MLP neurons of a small language model. Each row is named by its layer, matrix (down: output weights) and neuron, and shows model dimensions 64-191. Each number is 200 + 40 x the weight over its row's rms, rounded and kept within 0 to 999.
After each neuron's rows, "fires before" lists the tokens most often just after its 100 highest values on Wikipedia text that the model never trained on. A number after a token or word is its count.

L5.down695,263,209,199,168,232,155,125,238,158,240,198,195,237,193,214,191,129,197,194,274,238,179,184,180,218,209,241,166,175,226,146,146,140,176,182,165,203,172,284,244,225,144,209,225,150,259,218,187,207,188,251,191,203,186,154,194,231,168,169,246,204,211,242,227,232,260,147,256,171,212,237,172,171,224,226,169,150,258,198,192,212,144,279,214,217,254,140,192,140,190,149,270,204,244,198,187,259,244,247,232,158,208,136,257,217,142,297,242,220,197,199,175,214,142,228,265,262,203,270,195,158,198,155,163,200,154,207,213
fires before: " " 21, "1" 16, "2" 16

L9.down787,175,165,124,226,195,89,243,201,219,165,188,253,206,239,186,230,160,171,259,243,219,240,251,166,151,220,172,242,216,197,179,145,173,186,256,199,268,188,225,228,194,164,196,223,252,154,275,207,236,179,180,132,149,175,173,176,244,172,220,127,289,147,140,250,267,202,302,242,200,237,250,215,152,228,183,167,225,227,219,249,170,249,178,181,185,181,206,199,196,244,277,224,229,227,193,155,214,236,200,227,241,256,163,181,182,215,215,196,178,201,128,264,126,160,218,141,199,220,200,212,233,96,231,196,206,184,225,161
fires before: "1" 33, "0" 31, "2" 19, "3" 10

L2.down428,258,256,231,252,204,176,227,122,188,170,137,165,158,232,297,170,242,147,264,311,154,113,185,198,171,207,203,235,184,229,158,182,231,164,208,213,141,224,235,213,125,211,208,227,211,240,130,246,194,277,167,174,192,174,227,224,202,222,196,191,209,242,168,174,186,198,195,216,300,211,232,259,212,231,141,177,168,128,265,242,203,216,218,127,233,236,225,212,230,207,227,257,180,257,164,186,178,262,159,267,220,203,144,160,288,231,152,284,184,225,304,144,166,181,185,266,178,164,228,160,161,164,190,223,217,173,131,198
fires before: " | " 39, " |" 6, "°W" 5, "," 5, "°N " 5

L4.down857,199,193,162,181,162,183,188,213,203,174,251,245,154,240,225,237,168,184,266,160,186,224,209,145,190,141,106,178,134,216,218,212,182,252,240,255,149,177,199,211,220,177,246,167,169,166,196,298,204,225,178,202,185,161,222,196,180,230,154,132,222,138,204,262,174,178,192,159,194,205,255,177,177,218,217,287,299,170,254,240,240,129,186,231,229,330,163,223,280,176,280,140,191,199,179,220,144,175,206,277,226,205,104,212,126,220,189,158,248,219,244,171,172,197,163,234,131,193,192,169,209,272,179,193,167,195,205,189
fires before: " | " 26, "." 25, " |" 15, "; " 5

L9.down660,206,201,147,150,193,138,232,135,235,166,154,214,242,174,153,197,158,146,262,172,183,181,216,254,189,240,219,163,149,148,216,256,191,230,178,228,214,221,222,183,219,167,193,232,207,138,214,176,236,205,212,212,214,259,157,226,193,189,180,271,196,192,172,193,200,214,213,204,263,203,213,202,158,223,173,119,177,224,215,196,258,229,178,230,197,168,178,190,175,104,193,204,246,234,151,140,172,197,235,131,193,250,134,189,165,237,223,146,265,129,163,207,236,237,252,195,178,206,257,236,181,158,192,233,284,204,238,147
fires before: "i," 27, "i" 18, "ia" 8, "ian" 6, "in" 5, "un" 5

L3.down687,243,188,103,234,284,199,232,248,214,254,167,185,237,221,215,222,236,225,246,250,211,223,170,273,180,185,289,251,211,173,259,234,162,214,137,189,199,201,177,245,207,236,145,199,237,170,218,251,227,259,244,283,205,191,233,202,201,228,174,187,212,157,179,238,164,239,145,184,193,189,155,178,124,275,214,197,203,151,190,185,171,223,197,209,150,267,120,206,124,156,153,199,166,211,131,156,196,195,191,229,225,112,190,235,190,205,154,162,213,223,125,135,171,216,208,122,236,187,193,159,186,219,255,200,242,220,190,170
fires before: "\n" 54, "\n\n" 17

L9.down557,186,157,177,178,167,157,205,216,174,244,249,158,235,229,193,146,124,242,202,275,246,141,200,237,257,215,187,252,214,154,203,215,208,233,255,183,169,168,237,212,204,167,164,234,205,180,214,185,181,225,196,205,233,226,230,216,221,158,184,159,188,260,158,256,97,155,219,215,165,210,214,227,244,158,259,224,272,232,200,218,162,212,158,148,230,251,179,209,236,189,214,189,238,162,179,188,240,218,169,197,192,247,202,162,170,208,231,252,212,173,223,220,219,200,172,198,209,122,150,221,177,218,204,154,277,206,232,197
fires before: "1" 86, "2" 5

L2.down1211,237,241,172,251,253,151,186,174,299,233,98,183,170,136,180,247,210,133,216,142,209,164,182,139,191,202,137,219,152,226,225,199,167,277,202,263,157,161,109,175,186,229,105,189,191,241,236,268,212,187,199,248,222,213,153,204,255,165,190,261,193,147,216,187,241,178,162,152,265,177,145,187,235,201,170,169,130,180,199,225,148,137,198,217,191,176,98,244,215,203,228,133,190,173,156,131,225,197,225,128,187,228,212,191,211,189,300,179,170,244,164,185,199,185,267,225,187,156,178,229,187,206,165,261,219,254,216,232
fires before: "\n" 31, "\n\n" 20

L8.down519,174,168,184,211,178,153,224,174,183,165,229,247,203,185,222,219,192,255,155,263,158,197,209,222,166,233,244,210,216,224,193,185,169,186,229,247,214,246,225,168,284,150,187,224,233,249,184,146,219,265,187,220,210,190,147,143,132,240,197,192,222,196,250,246,225,166,244,193,235,207,188,192,257,264,159,172,323,198,262,222,150,216,176,188,212,197,186,144,196,197,232,173,234,259,197,162,217,241,237,231,268,168,158,225,179,157,168,172,209,181,244,194,176,126,171,221,154,269,140,163,200,147,167,158,209,295,175,262
fires before: "." 54, " and" 6, "\n" 4, "," 4